Weights of a small GPT-style language model, trained from scratch on English Wikipedia: MLP 512 SwiGLU, a variant of Muon for these matrices.
MLP neurons of a small language model. Each row is named by its layer, matrix (gate and up: input weights; down: output weights) and neuron, and shows model dimensions 32-159. Each number is 128 + 32 x the weight over its row's rms, rounded and kept within 0 to 255. Numbers have three digits each. A neuron's up and down rows have the sign that makes its largest values positive.
After each neuron's rows, "fires before" lists the tokens most often just after its 100 highest values on Wikipedia text that the model never trained on; "fires on" lists the tokens most often at its 100 highest values on Wikipedia text that the model never trained on.

L9.gate80:087165089112122074064109138082135123136091098114166167155096119158122083103109156155193179116135172166113079117064152165164126122178175108131143123095096188143096110181126158104094147129123162127196163139143153158093163116158149148172168126120097087118063107161142161112167130060048091144155133091140166131097147094158169100112100100105153134123176116114179090134120161103174186151111
L9.up80:117057141079183110165165098121167091126100110089136140116097104126138077075090095164244131159146153147099104149138147142130111197143130151090129159122121167202116129102128149108089144134164130178202091176096097101062142146117146154167152154091144068135147137102110132154110119145082124179140189123077181088084140160129127154153125136124151078129114144140116132085139125129102150151159
L9.down80:144122137085188133134145073110157105145081091117138160157091121125143119073126116130158135188128154189112130094152156139098130190142137157079121172105163146151137096110096137121105155129131126106193049194129140094099123114139123184163122146058165111129164083122149151136102098176129116148135197135098186097071092137132153135197121132119117084110083088078107130142119147129124147161097
fires before: "2", "1", ", ", "| "
fires on: ", ", "\n", " | "

L3.gate109:205114147156095194137087154150138141118108155127135105087132120114184150154186112112164140156148109129139131138145136128123084195055126110195091069113121100124107101121170088164122073166078129150145147172159137128101102186036100163106154176141153094136148105094116142158084121128074111159181119110091130212059084162113136123131205080134120174092151094149122148152106176089142171121125
L3.up109:128129108131109114117131171139117070121069145076113149083128127110148147135156122106144164138151139131145162149144110145150136196129105094168148135093114136113167156114116164167129119126089169110115126099160137119064084163075123148134117203152151136195134111155180161101120189128152160148255196099119127150120100144175101102190107041124149178142114069112160092085149136151121178134099
L3.down109:151089159199069172140106149125147149111116141120167097124113088163168121165169113108152138153144123106140129118138147114119057197062142119171089089125146109118106096105167073144148049182122103145143151153128131143126114193073098173087116183100120080133138105091130133127087092131092115161123092128080123186076117168106122118127167131132124119073132143149135179128102163083143144137145
fires before: "\n", "\n\n", " The", " He"
fires on: "===", ".", "ion."

L15.gate340:061094161097074108099150091117080099152131125064092103142168138104090103181106092104161121129091084100170135148093136122136121174167157162116117113132143147166121060079141138135092115179145127141112151118077168156148109100123160126160151134101138122165117039112106148150156181112104087128049116090182130156112136126122115154092134065105166070118135091149158157158101071075134131128133
L15.up340:131108120137121121126089151107120151185132148200095119133157128141140170164097151152106179068143097134099133071146156096075093117090153182142126137121093156155096122139146109068075133113148172136063172135065119120170098128158160146101156141119148106117095079133128145161137124121155170145130085135123145169169114120086092103119172055083190095035163127149139135112106128128109097128139
L15.down340:097115144097138170128164148080092146122140093108104082075131153123051097124184128154164125087127101132081051125127162116147137074106111063043198106182056122170113121070119173154109091158138148121112154128152072114107128188104150100208168126153092143145122092151165153135075146121118112157156154144144116089143130191088094133106137148151160078173096037161105082122074137133144094136126
fires before: "2", "1"
fires on: ", ", " January ", " September ", " ", " In ", " in "

L13.gate189:132121169152153108079145084066100072171151054124118147177108105123147149085117109129100136110064156159173144152091185144120114130070110103201165150096191138121148145119109141117128133115129148163189077177158152144148169173109072164165146127180125132103097147157135154160175123097104098091131212188107130140079105142094127142176134142122190118095093080088193128112128111080155089134118
L13.up189:100088077142153066095131127124118140196099072182129149211103128102162139140091111100185096134050128172153188149140124091146083081045123115137127120115161192114100155138145150160077117149138144105091102144144138113180154118127067119144128127199174106096100080114145147208116137128128128120131156133090125144104097147107160136147089107153100071123124106090172117085145099078128150147125
L13.down189:145133097122062131146143126206164153135119157103131133134159139150108083175124189132144065117112134110071151107153042144097080102136148147103065093123113148147131113189145140150098090136088100080078159094123096111131096107155147073094113128124070132071127078138100146049066136075112114140104060141145101143161160143109136138039148114087063091152166175098071088113157139107101114118182
fires before: "2", "1"
fires on: ", ", " place | ", " July ", " February ", " January "

L22.gate11:106125115126153106105115137137135144140133157144053120160152160100132141151136142081094110097130138148155186106108192135114128111156184139134151129110133201149082079131086149116141134108085113133079174124067079084120119158059130166079137128191120143144156093149070088130102132087155151109172100133108111175129111107127141083159103121175082110062127065214178109076141155085154126187143
L22.up11:160171077062104147063220131094129135170136122146122135084174088136161157130042155130166150156134095168074127139186087092100174137128155095157114100094124089092124108058151129165122175106108179123112133102120133152177132161151117115128129123191173097186104143117071168138103157076142061123143147119140120146136064132171074124174136100125107109117150151136221098103120151179106090143158
L22.down11:054099139128128030159094060130142133118189177115129152119116127157157160163140207133108102071098158144197112135103130210098123156091207126093121094136113179084183153134108148101095133125164158105087197118140084135160148169145106182138137158144115106122143162175145076103099156130170125148091135129119095129128121154090118151107119130098154106141147130140100098107172121157140154105129
fires before: "1", "2"
fires on: " In ", "In ", "–", " to "

L10.gate433:076104108135116085125133132082150160158110185126102129157124065130129102190190077084122127133163132126124183164080144092068141166125085135124159102116073098134138125125131153135127124157098146179143077131157146105125102082172111072122118110159108130085107181151153130112121134165115108071070166102123152193069153129068182150131079079098181129146141140165090125172116106087155146085201
L10.up433:135088115141141151149096143092059134156114121161105094150143087173071163176145082172115090126131137143113116158157179096113077075173136146110168111144120066121139139127184139129123121124104136195169125164159122168139080103113112060081121138094087132125150149155172132158144152128095113106186166090091140122072159087112097054113139109134135132170118090212152121066143126075076097098172
L10.down433:106107127184130165102149141078099137135129089137142125084169117169114207106134165151070122122138135148142140152154100077126066054183122113107138072087078063113124162148173163107181132097163112137125165182151095157111141158106100095126140184078077139198137127131148134127142132098103086129174148069086144115108185102101105068145112168131101128161159039162167145061119099157103086159138
fires before: "0", " ", " | ", "ur", " of"
fires on: " | ", "; ", "at", "et", "oss", "ist"

L18.gate100:097142105048074111101129148134122115101091126135094145138105146102126096207109113145128193143064145163120149106096103150103142095141127182152138117100179106124096141117084077138133142128112173107178090112184076152105121133124118124154122143047083090170174141115129145070087120163165134108121108120116091173178202132146169170182179156136118136182158147123095128105137161048157119142160
L18.up100:097181105147083169158097136133048134123159132148109074096106131173145143107189168130194150150154105138142092140146093112110118075149077141136109117156132167120115167114101097070142079066168172121160133180098169152119109163133185202151091133118127144191115149108158160153144185110166161166169070123113156131133175146073077182110147100161141117162089153107174085106121170111146133131102
L18.down100:064160170084065179068079137133095183123119069114077116114092131157105096116147110120144163129087151153145124105133128089103139075132136200158094176138156104152151109055146147018134167134131137119112043129121079134099124195140102149134122130101121084174141154158145147102097142148102059150159195127156116150108120125170161137134086115151065088130153105089145164129102173131076091120116
fires before: "- ", "-"
fires on: "\n"

L11.gate78:152187136147128141075148103125112123121182127142081148131132115063117131092117168101144104122113181151097073186129090183147126074128126145103097126104128135176108154174107126187118132086152110101106149110135146099065108146106068101097174199108036097081114159141170143152183141156171112108160130069192142140176160075120190135173045126136183137127061145099127134132104154183145171111158
L11.up78:190108143109097176127166103120155117045176118157115167105079131074139128152125159126104113197165206099091110144110046174129102105158083118157178143129150118144114064095138125097114114109135091101093202146093114140124116123137162142128158139136099105113100120167088096186130164096181200151130138086035127110146049135154168129173125104137121163180112125115176125123092124107147132096058
L11.down78:113111119088126124159126153073118145156072111098112097161119133167096197159136073195141061142166146112151135161162123124146117108174077198182142174130090175131134118086142164114168088105175108078079149111117148107184139113115182126177150084138134149158139124120099112133110155111108169111077160126076151101106071132189082106117196063147108138147129148160172076063141097104092108116070
fires before: ") | ", " | ", ") |", ")", ", F", "; N"
fires on: "L", "T", "X", "HL", "P"

L20.gate397:204149139096084142103166106144157141183086138099107100139127162143154074116078158170133090089077165087173100122100142094088153107116111121082176176120111110125112151157077114142118099099141206135141179152038131116093164170138064168120156107114100104121117041084105137129111121114144096112164129138103111161133123088172136134144103087117186160121129142098110142112119083120168099177146
L20.up397:178155183152138068128102116115078112076147127086127163154170128162114123115080164168090113107137137119110137115108114139162153160132150098146127137170087129112118107133088142188163110126153196179113135193087127180167124188143080156122117124035119099165100067114159112095122165090117126106129182110101170166183158182124079167129106056124124136067164138108121108137147119112157130139124
L20.down397:078117104119094110134115091146190129191153119120132174141135162100180100157146130143157114139060167148123111164123096131067079161108121137050136125109113111067077113130096116133176146086053173112154151123165139095154111166144057103125188137113129119110082058117085088109117137170153134112105081145159106166098081142124159126161166111072108123107171155105119154117156148197166139086107
fires before: "2", "1"
fires on: " In ", "In ", " the ", " in the ", ", ", " at the "

L13.gate142:070093189113100136152087098182133154067082131096105135126124111196122064168199133111136095107152105114170214078134082158088113159156116158170138128139108068101120108125176155112136104150174076075089070055100110123149109127149178093164132102091170136127153116130093126148138136107125072144088146139111113157068139123122146158119076106109133120157115111117104128166151084130137184172101
L13.up142:164139191080062144106122142170139107140116111167061165147132095130109125109106092053175141198170137144122155098212157094090157149173151107140096121200161110122115059134115182096067124069118119114091091124103117150087087166120115074110129145100143118133105120120130113148099210132141079093130159130140132145103106103123078086100134183137128167143110122127184203143165142073104155168194
L13.down142:138114140129148177153163136132130176103179134097121147154155169156183122135167133089139148151146159156122127088160131135123157158136126179173120135101170113131140072111190188110127121154135132110137148076157105094143090143157157075129063136084116118174090173185138112131070131092105155080081092099123129148020105166145151096110066112134121147158147114078114085161107142116121111186132
fires before: "1", "2", "0", "6", "3", " old"
fires on: "–", " to ", " and ", "% were", " or"

L22.gate1:196092148116105116170125156121139125061145101159130115186121134153111073119060130131124124098147142202081116105121078175123090106101081150115146160125152138107120094173120156166118087121097106155144124143164118164149137132081113169122122149138114048123146033158136075138105169109121119133157068156099081171099124089157161165097108150063107114069177190135149120102127134085116072178133
L22.up1:120074177117141127144087121095072097147143143082090095180066140147129122086110102148091105104107116062096202074125149185102104101085163147149101139090169158109140122157065114090152172117109173121101108160143178168108092181170082135112164169147089128078131119156128071169128154145139091158153121158138052121179114104111096174090146095114156116124163119116144116069092132104146123130140
L22.down1:077164136140129117170137127108129132078200115118111181167093108132138153085123107114127138126126177163077146145107154124196076094193124116089093108099100144155126118075186125137128118130100159086061157128093172112086130144072103149130155130104101070102076113074103110096109125133089103138151180140103061096123154160111141101119120122099154103130201117172132112131155128147164135101141
fires before: "2", "1"
fires on: ", ", " August ", "| ", " in ", " May "

L15.gate51:023109113063201114135097135138084101086129133105110130101149144109095092108067130136134094090091067094120070150137133140162106157150098121148101094095151161163111117157158111096176105162121167100183209121120188190118109164110136180104218119122094082160127115112100079137171109083186113128163166144099060138105195096068144204175115127103115115135182091148123102070126137089110145151112
L15.up51:109115191097127165089176056110117104140099142125115128116098140137117117112153090135103104072135156148139184127140108143130155080099103181059094108154107148120110146116111176118052146182105118147118074136120083132108099156086121046123070126140108109120126166142069113136107155118079124050079164143134134114110109119175089146151153144096159123105148139102125130141175128190185094136178
L15.down51:100098086048134064136106091098126137105107126123104154087151138132151099123057181139150151057091123120118056082149180113114105188079094087121182121109183129128154132178163128128180102111130171132183135176111125168096106116150122150099124162060135085134142084084139141123178138140139115152166081055110030157108118137127160130114129148134131157078120094099199126126103160139098132118139
fires before: "1", "2"
fires on: ", ", " and ", " to ", " April ", " ", " June "

L16.gate476:122119149098098109130086145151118132116105144147160161169137114115104119143139040169082130102121156114149114126100136123131134114119125140135200085086081131155108128114178143199193157110105165132106156160125103131102145182222155150096085127086078152130133080115165112172102136166151107108115143082146114161158180151110154114100150182111115098088159112143106173222128150142108152102075
L16.up476:143142203121083082087156139076118142141137121186121119183136160149097102119085202131116126103197149092099087105080152162079134097122089110144122101130152064108133132123131092106155131166087192100132124148116146108098144091102110153158166114082088119173114089142114144161159138137153106152144125088117118177229143174144085142145102168147111182108079139138096172169174074173110133129130
L16.down476:134096156140134089128175187162137106095120165138092114111159101147137113141100095175060126176095110155159133100173105120169142122057179151188110133105153132062139079110111129210078161166117135091095163143148117104133117106134144164102102157141104098128166118103182077178127152119074083123076122110106161140170048080111151185140149133112138046135150118147119172106133198164099146098157
fires before: "\n", "\n\n"
fires on: " |", "===", "==", " =", "s===", " |  |"

L6.gate152:133190089148143212110083170108137076123145158087100120118161177119171086156170094119133106123123157212128141072195140145168132149085078146162111116177090107147093081153188093103090123146086095121080122121148090150131110084156145177118106137131124093121099103147177129098125130157102138104089112109176150112135080133098127129148159136212141075204119116117181144151098184138156080131103
L6.up152:164072118132081113104082150135134157141123081153124142095169152128113080104153123104118083181163157117162156088073140068100148136126139163110124074078130149123157140151103167160125119150141141110084124156137119086142167088144071087111142133071151086148189125071161085119139099140151100136212152111125137144157117158120158145125080128057126097121051127177084134132110141110128121144076
L6.down152:095077159107077066124102137138114189153129111164163111162119062163083173086135145106116138132123128075147106148064118086074161114150157140094176131113220123117190164152095174191152159072162171122143124133132143144131169145098114063106098143094146150128140118088119123144161127112145125161150134133101120148114162095108126144111039093070138130044108120119072071100157082125107146138170
fires before: "\n\n", "\n", "i", "==", " =="
fires on: "===", "acter", "s===", "ains", "Career"

L7.gate124:105101163141071129179102091097143122157079167046142137115135141121109167117061158167130082133140053120127128168100184088141161067106064139127147092129113095073114143157078026134093140116157164169142154109158150165120109135114140134168122105201166165123118187168099134148126149127129171164111150162179111135082148089096117186127106111097112185130111053117164128053188098142131072165148
L7.up124:115190140122107114147134116159098171127126105107127182195109158148115116115112132127092100144156102076141090142103132108145101164153153148069158126111130162098083123105066097161102152136134110163100130134148187176123074110121083111082149143130148207110084138160101177152108127093171131102157144128121160204110124183112174169103160069122074095140167120173126141128128112101160035187080
L7.down124:142189082164137092113174131146103163114174103173109155201108122132140085128141107104087165162124165089134123095133077143109084173147172153105117165121148170138119104109080202157111149190086088122129129136148138140147093075144093105044160178099113148093094092113173150126097095119150106067153124114103117163153093172126197106129154124130130052150182159147101140185110178110178098110087
fires before: "2", "ice", "1", "4", "ild", "5"
fires on: "\" | ", " in ", "- V", " | V", " | L", "| L"

L22.gate101:157133120164096131087139112069106104093106165155103144128127175103099119148191109126146140180130039171096164115092162113139140107116098104150093133156132135180104072121118053138163104116153152176156142108110087110121145138183150040098100126115081110107178107116137174140128169091122134129120111149130060149109089133092106097103157167084139202111130123175172141179130105075107154147121
L22.up101:078117114132147078121171161150173093136095118103122112143202158112108127126188124106153132100092154087071091130112184150104107098085083128118145086092131165110149095091143110104140124102153108113140104104116079146105072112152037130089109124072131139158123059143139124134096095116109145145175149132073119143128106129128134149179121096142111168087130103196053104120065163169090129132129
L22.down101:125148141167125095090150133127119117126126149157125137104156115197155063151102105156154118071158134070090104149156186123110189096106153121139138160129149133146159169144120109094104121159166115180063130118136158184121083140091132091133118142077125103165138090050126118102140134193123241174128130162159114134133064167134151072150152095107183112156091095189108172161136201153193157120108
fires before: "\n", "\n\n"
fires on: ")", " |"

L8.gate50:116160095157128067112080151112097113115133215168144066173146149162118116125143178099096131125104116127117162107100171126158179153094156128119138115145143204115120133085110132177136140125148089121077144139088108213088094142149140105083125110091180169150137137165156115107135147141172123092141127084142113111120093122131132095119150055152144125108108106066125131105123089155053142150126
L8.up50:097181104126115116100103128116107167113144139139111120138109157121081091123151146149096174148080125118131120126124233128133192061149082106144166105168066167161099128172149151150139187165097126179135156156068152095178113110121063098142158122156093134190144156113164122124129118091144073146165075100109111089073142145096177164126107124102140118160111114086110090141112120151091192177122
L8.down50:107177130141115066074039175094128168091160156174153087099132176165069075164129117137099153169125156122144140086130125122120169125138092124102148129153096183134127132103128130147154161145116119154139102149106151169122072162127128087065118144144154147143134144141138126106148148117148109070130120095065126105113116172137136103150173070124116095145122154061097117124120049147058142184119
fires before: "\n", "\n\n", "|---|---|---|---|---|"
fires on: "===", "ra", "\n", "==", "a"

L17.gate385:127151123147135147114106136131124093142137145136118114142074100112092119145081108137150081095138192102169140105171132186090081113115114140080089127100130166136084103163130114149107083089118121131163210183195154152138119119112136166107153135157135160190165112121143120095169172090087180154171107130094099133108155048147081157131166198155124143096115100120103120095100102141107070151191
L17.up385:133121151119113113086104114121106096140111151131094068180084133115087116132114096182103124153150148109188119135123158138087159128137081167133124121125129169140083144166176115135103142104209123181178129109114171153145109098095108101137120168105130160154139164084120164139123141175135133168202087117068113120094138067116124155107116161099155175158089110111140133126061111115102133116175
L17.down385:127125189093129091098133139171136119130128126109145140157101110125129126116087119115099159089140179040162134095129147174110089131124136173141093133127140138140089109152077127135140087122119164103155151188189134165196107112140141107106124142152154134109159113132154133102145151099129255115130079078108097162067087145138142134105161124137126124130122108137135074115093137091100099121158
fires before: "| ", "\n\n", "|", " The", " He"
fires on: "\n", ".", ")."

L13.gate266:136083119169096108149057138144121176140121129068129144164112135105133128129110114117153181075125072168128142104140097160141064143097122118148120082092153120085123101112162151127124157137078139083178101104083144079176087123132130116163144182151146165164164123133155150141130113152096147121144185127141114132139103164207132179147138090168124171122097128143125075076112125102182147089135
L13.up266:069107062107118122164115163145137156111090087094121146143064152116135142191157136105161084101180162146129098116138119132096122124081178085175156113198118149141163135066122093146108116155095143166146151061124135099138132139089126082119117121083142164125129166172112140105132190199140152178141149086137129130084138140182164159170108103101120089125117145132148148143129150158136144119054
L13.down266:179170148092141123070159107147112103133169155158119124125173173151120075155113113097152105161089127146149162165114148134167157118149118125147114135127088152141105096203119062085177106158165118158074143196147084180066179076159164157106148095126143051129132107150129110122136092084111069102132098182115142110136161117053129094143105155104150167115145148172122137126098128100103098183175
fires before: "\n", "\n\n"
fires on: " ==", "==", " ===", "==="

L17.gate233:141122124083045171069145106135139180099096133131116132207057073168099128144130118134159114142116131105125164110147159152124136119109145158101178126180144121127173100185108124153166135130195178132135129112118143169120157049116047176114142127116154147148116136177143141127127138146146136103131127093106084212044180101179123132084136147137138099114143088083146105083117152089117159118153
L17.up233:111167185148126153078100106124132131117163141158106084214072120080126102131096177162108087119153129100122142096142113187169103099052109098093158113115101215175114176111051090131090104130162165151143160189130166123113121113144111165117154169079175132190091138130156178136180126165203123170152099148096160143135155135109081126125083112134076126088180136147147105162156137095118120138129
L17.down233:146161104067120114127152116204189100114170112105121161103137107110109113078070159126113144104100156052124125086133137149058088108102107115144138093130149149136110106155126123115147121114140114158158073128118146124122114155130190072094137159110111132131105184097087116120106127098063177081129130090107085125098107093121121095101090068123145151117075152128083089111120156126118066157116
fires before: "| ", "\n\n", "|", " The", " He"
fires on: "\n", ".", ")."

L16.gate503:113123138123123126085159154132169175153143141134073166133143067101165093132152121142119153108129208110147104141123116128143121169165114158054124134151176111095072088118186111166085163112184082151153115092143143181133104146153154109123061134097133109160127094176065117136131107183134133102039160139183134155093113102114120191120147145128144075126118106112154149106155189110142116119156
L16.up503:023127112172150147144096116209152131081116110129110144108119139153133173146151123105130132117122148124095126124069112142127136117128083122103132085103071174118131152099123103134117159110077128107104138210097123135090101128164105176092065106106123115146097099131142152158103092059161107101066114122095131146169210127165148114183106131105076105075168153094094171173091176189088110128064
L16.down503:160105145129187130090147192116125168126131126126112132089103072175114069130147133110097138112178156131205077139134133095140112154147100152030119128148194097109107131077179181094144116119151131139137063065119154113159139195158154137124098175143136119100146088189123176078115164137142106144061168144110098178151118096087093168105102112109161056152125134118098139137186175158126100141144
fires before: "|", "- • Density: ", "|---|---|", "| US", "- • Summer (DST):", "ert"
fires on: "\n", " (R", " | C"

L22.gate160:074120146149152094094160107102171127112068139150121195132040120161047090100106130130090117108149106090081158113142213168165153079126134146118155091125151163170128112122111165126181111151084167149110132122165099188097131171134141132092137140112148092121088123132159139153114158132156095152145164173139113130083175126076199140078169129134163038133147113092129098149096147096123136142147
L22.up160:158080130083094067156101142107141157133112108141108161063138112173076156079125162137139113134108174132101137137153071122103105095152131166131113139145116153140076125146099108158068091077119140104137088142127094147086169145192106028101177147143079150069154100145132139132121152150126108125138125133160146068089141074179067187112114144140181103144124143158103077088145159167152124134149
L22.down160:144139129158122145090107152099101089139191119150132105128121136168119112138124091082096139121165194210077171052138142153145118172138146122147139094145183147089122060116092112124147121147135151206078093125111127149107140164201124146106093153128130181151141126133131133115142169139100103133075190089148091102142137162072160118180025138069133101178145118160135145174097141137042133133100
fires before: "1", "2"
fires on: " on ", " ", " (born ", " from ", " in ", " between "

L7.gate327:182079091123101125104186154157180130139119139102151137084112121182171130136186159149120141149070130148118120158075115082122158186142152074102163134144154092155099088152110144159118138194151122113163088139128128102069158177127101113163112126139121131180157085172147200154068177131175170140145131146092128149163071083187095086150169094166130127144122083097190160137112139101117098173142
L7.up327:110101119101120191125149159169153113100128137089127121119163138143168141192129131142126137179110131123103129101116126130046141142180141169115180082084200128050141130080097127123114069138084110107147138097137179150149089153095119154175189136208136185088153137072143145158114156176156171112117141142120117126058082115157119165158171102112167119151186104142095173104107153090149083144133
L7.down327:064104141125142141155074139120112107103121117136114124190139138091109138168081086103165109153149117093103133073161136158084116089114134182138121069066184159063164157091086103124114102075075110119095186123167179161191090086122115150107166139164136163068088188057125081146185083176078129113130107126158136120051156147097142178132121149102149099132146125144022096097129126105142111107138
fires before: "1", "2"
fires on: " in ", " in the", " In ", "In ", " by ", " | "

L4.gate73:136203123146174173143107095177101113124152123159156106109167120109133104129193116153103107146139140163136082126135138127123152045071165158130125098138171144080105130135111138131111150080070151174118118122162139129106068095142111162144112122142099101149068145169118155117121143167075143133103141137115130096162144137092101113182093173153103083140225102103095118143107120075123170153127
L4.up73:089193184134125167128108187110131109128166063175145117098117126142146128120120117138165162105095158085140067135147086193163128108099121175102076121130132129105126115181134166137105118127106188167118103086179138130141130124161120139108117131114175104173135093200148137148140164156092162135095167097128130152073122102092094098178167138170125129119124140144097111152135161117143173212112
L4.down73:121219170136115136135119113139163101122102050119104105109126104148146102138160105174132122109144091113157056137143111159151112107110157192094073130122134133091119148166135113166124148117096169140095081097158130105141115111159099165148116185137128086163128137224167143090120167154092118112074138074107137134106123150111083053181138162167104123124174166120109130179088109105150160199100
fires before: "|", "| Gold", "| ", "=", "| B", "S"
fires on: "\n", "\n\n"

L20.gate368:115119144084081112161117162172108119133093097170127115132119099115138162150168083133130174089124108128099171115141118108135132158091127157167093090119134091081120136149184191143149172165082125145105138152165076125099082180157191123119095055092076127128131074130130056154067158112175070123146074079175131125177146147121147152077112123153112089073081140104099159148119138138126070155128
L20.up368:070153139092095103129121154180131133143076078131125121154083145118108100184166149136129070078130096178136111088129051116134134167128136091130141099126144090118163080150157139180145123111119151138177168170153094138097116112155143179133100120102103135098103093046139100143158118039207140128111089149163170182152126106121150141147100138149095157080143148139150187183118140103159128101173
L20.down368:091152150174162096164126139112129105097133114075151075095113132129075160110111125150163135146143144151100079073128165105096102134103180115151171148109117092114173062133187094198086146172149070075186090123127084122161111068127169104147122127175121124087109177109143151134144131130103130157149146199123103139101059096135122096171158128138156112158128175154175081188099186099100162115155
fires before: "\n\n", "\n"
fires on: "===", " ===", "==", " sq mi)", " ="

L12.gate97:083136131124123140078150114189091157099139131047122164114111067136108170137046112189115120130137169163163167087205101122109150114115106083168130158110125120099100125118074087112105152147158150111160131201111068082113160119192166142119093112112092096156165092120153074103134120125158155157077127086213116133135124129084115114118090093138092148127096131189176130131140178117107098119116
L12.up97:116100145092106116110131108156096123076118108086090146107128110156139175142093164154147135087157150088143131066129151091090108148160056170100064130107106110097096067181136166132101087096091170083120073132111083091118081130144213081159168148121055121091139089133163149122115140155126200093128119091134164161120134132073185120088099157099101113087058182129125172160147153135095134105151
L12.down97:053122153106132134154103134132127090111115076091160138093125077162128161121085158179119077135164130176150154128143158107061088126127038219095123188205123075125154061138156124139105156131063191120161069110137113099143149138111166115131126126098147121122156132157140144072104112143128196126079136077093142141091134174114113089097167111125141123087076137165108129193099177136121132117114
fires before: "\n\n", " Ad", "ment", "ig"
fires on: " =", "ice", "est", "% were", " It is"

L7.gate241:117140183163071106145096178121144151054094151104105142124162166128115118163182120141084235166159113124080135050060079154148136104076177157133093102158115141185079083111158063139117105085130170132175113115071097103080111112115112192092109180160067134161183105142130170155134127153121124130107139151090167139135090106103090115163152122147144166131153117128127100155120081145113169152113
L7.up241:138122112145148112092075130114135142117171133144151142147119142226100093185170080147133140157181088075112186050131150112159139140070129137207163065080121131146160124126170124182073125091138097181123149178132131095113101150119096161072163169141130118117125104122152126102106131155136100158138163047139125150108092125103158133115166107113138161111086166134147179136115187124098122153139
L7.down241:133107088110166122063090119110131128140172130140147118162106145230080092153145082115163106155152070070076187082181154109133114137103099148189175101086141127119175132126152148184067129108154087178125168160150135107106115158123141135084174184106154135110125108111133124105104150175142126151172143038165113147084125140118164134120155124127159156125102160119143194134120191114092104143155
fires before: "\n", "\n\n"
fires on: "===", "====", ")===", "s==="

L12.gate176:143149182078133223113109143109106095030107067106111123083090134109129070118133114091141139150175108118113117100108171108132116165110139163154111146145151108121130139144076122101163093142161130120101096130155095141166100135142166068094150112149133124084130142062152070138156144059160115135102126119099117105088118134131156142098187144157100124130173106098166124152135144135076194132144
L12.up176:162131152121097094155106163140135155098106101114158086128167106131087054131127132136169191117169130202108081090136138150065113152161121080091114139140179136127139171085140181119124104165132134138129121090107167171185083133110133114111118136123099141141052105158135096115107127133095170112130166182161163108087121103116147129072069113153201144134153165116138147113100111157157132127096
L12.down176:104137147122075153131135146162086142109090121156123124096136119121176066118133163131118138120154128181112184062167186184188128110221095153122116173113146147162109182156184205094163125097098103149102120076138182152159138062112121118113166132120170046094109154093114094094182140101143063154134141136118099073104124115128133135100130141131141121124120123181120146125109125118131172125146
fires before: "2", "1", "0", "22", "26"
fires on: "–", " through", " and ", "-", "\n", "er"

L7.gate8:116137137154110083114144101094181133066056094087092188148175106084164136124071098136114125097136101152191119118103104158144113118133130138116131129156117099062088156140207165116179172134127129098111087139123118113144107156144050166106097115099122128114117104127159155102103110067138086102156101149130124136112177135151131154062128116123182164144168069112153094150136143133222100183131
L7.up8:096179093136131135149121137154108168171201120116105147166101169109142147132065156091107170130131123186138083129107133176159133159128058155087140153161181113143072185202153126141133146112128124115105180113147140135173119132120193173121134102132109128155145103177088095141081101170141098149113095115078114159116089091093077103112130205170132164124203154117122101218112138103195120137089
L7.down8:085127096097107125182179118150156181135155115102064174129176154104123097147101124130143180130149106214123116116054073148151105160116065115096124149168154172066123205134201186117093133106109136151112167143134101142128137124140109149111139122106159124176140094157079085186103131149143113120136151125113143138135092187099074084143124155139093135096216120151146157149143152123216094112120
fires before: "1", "2", "a"
fires on: "–", "===="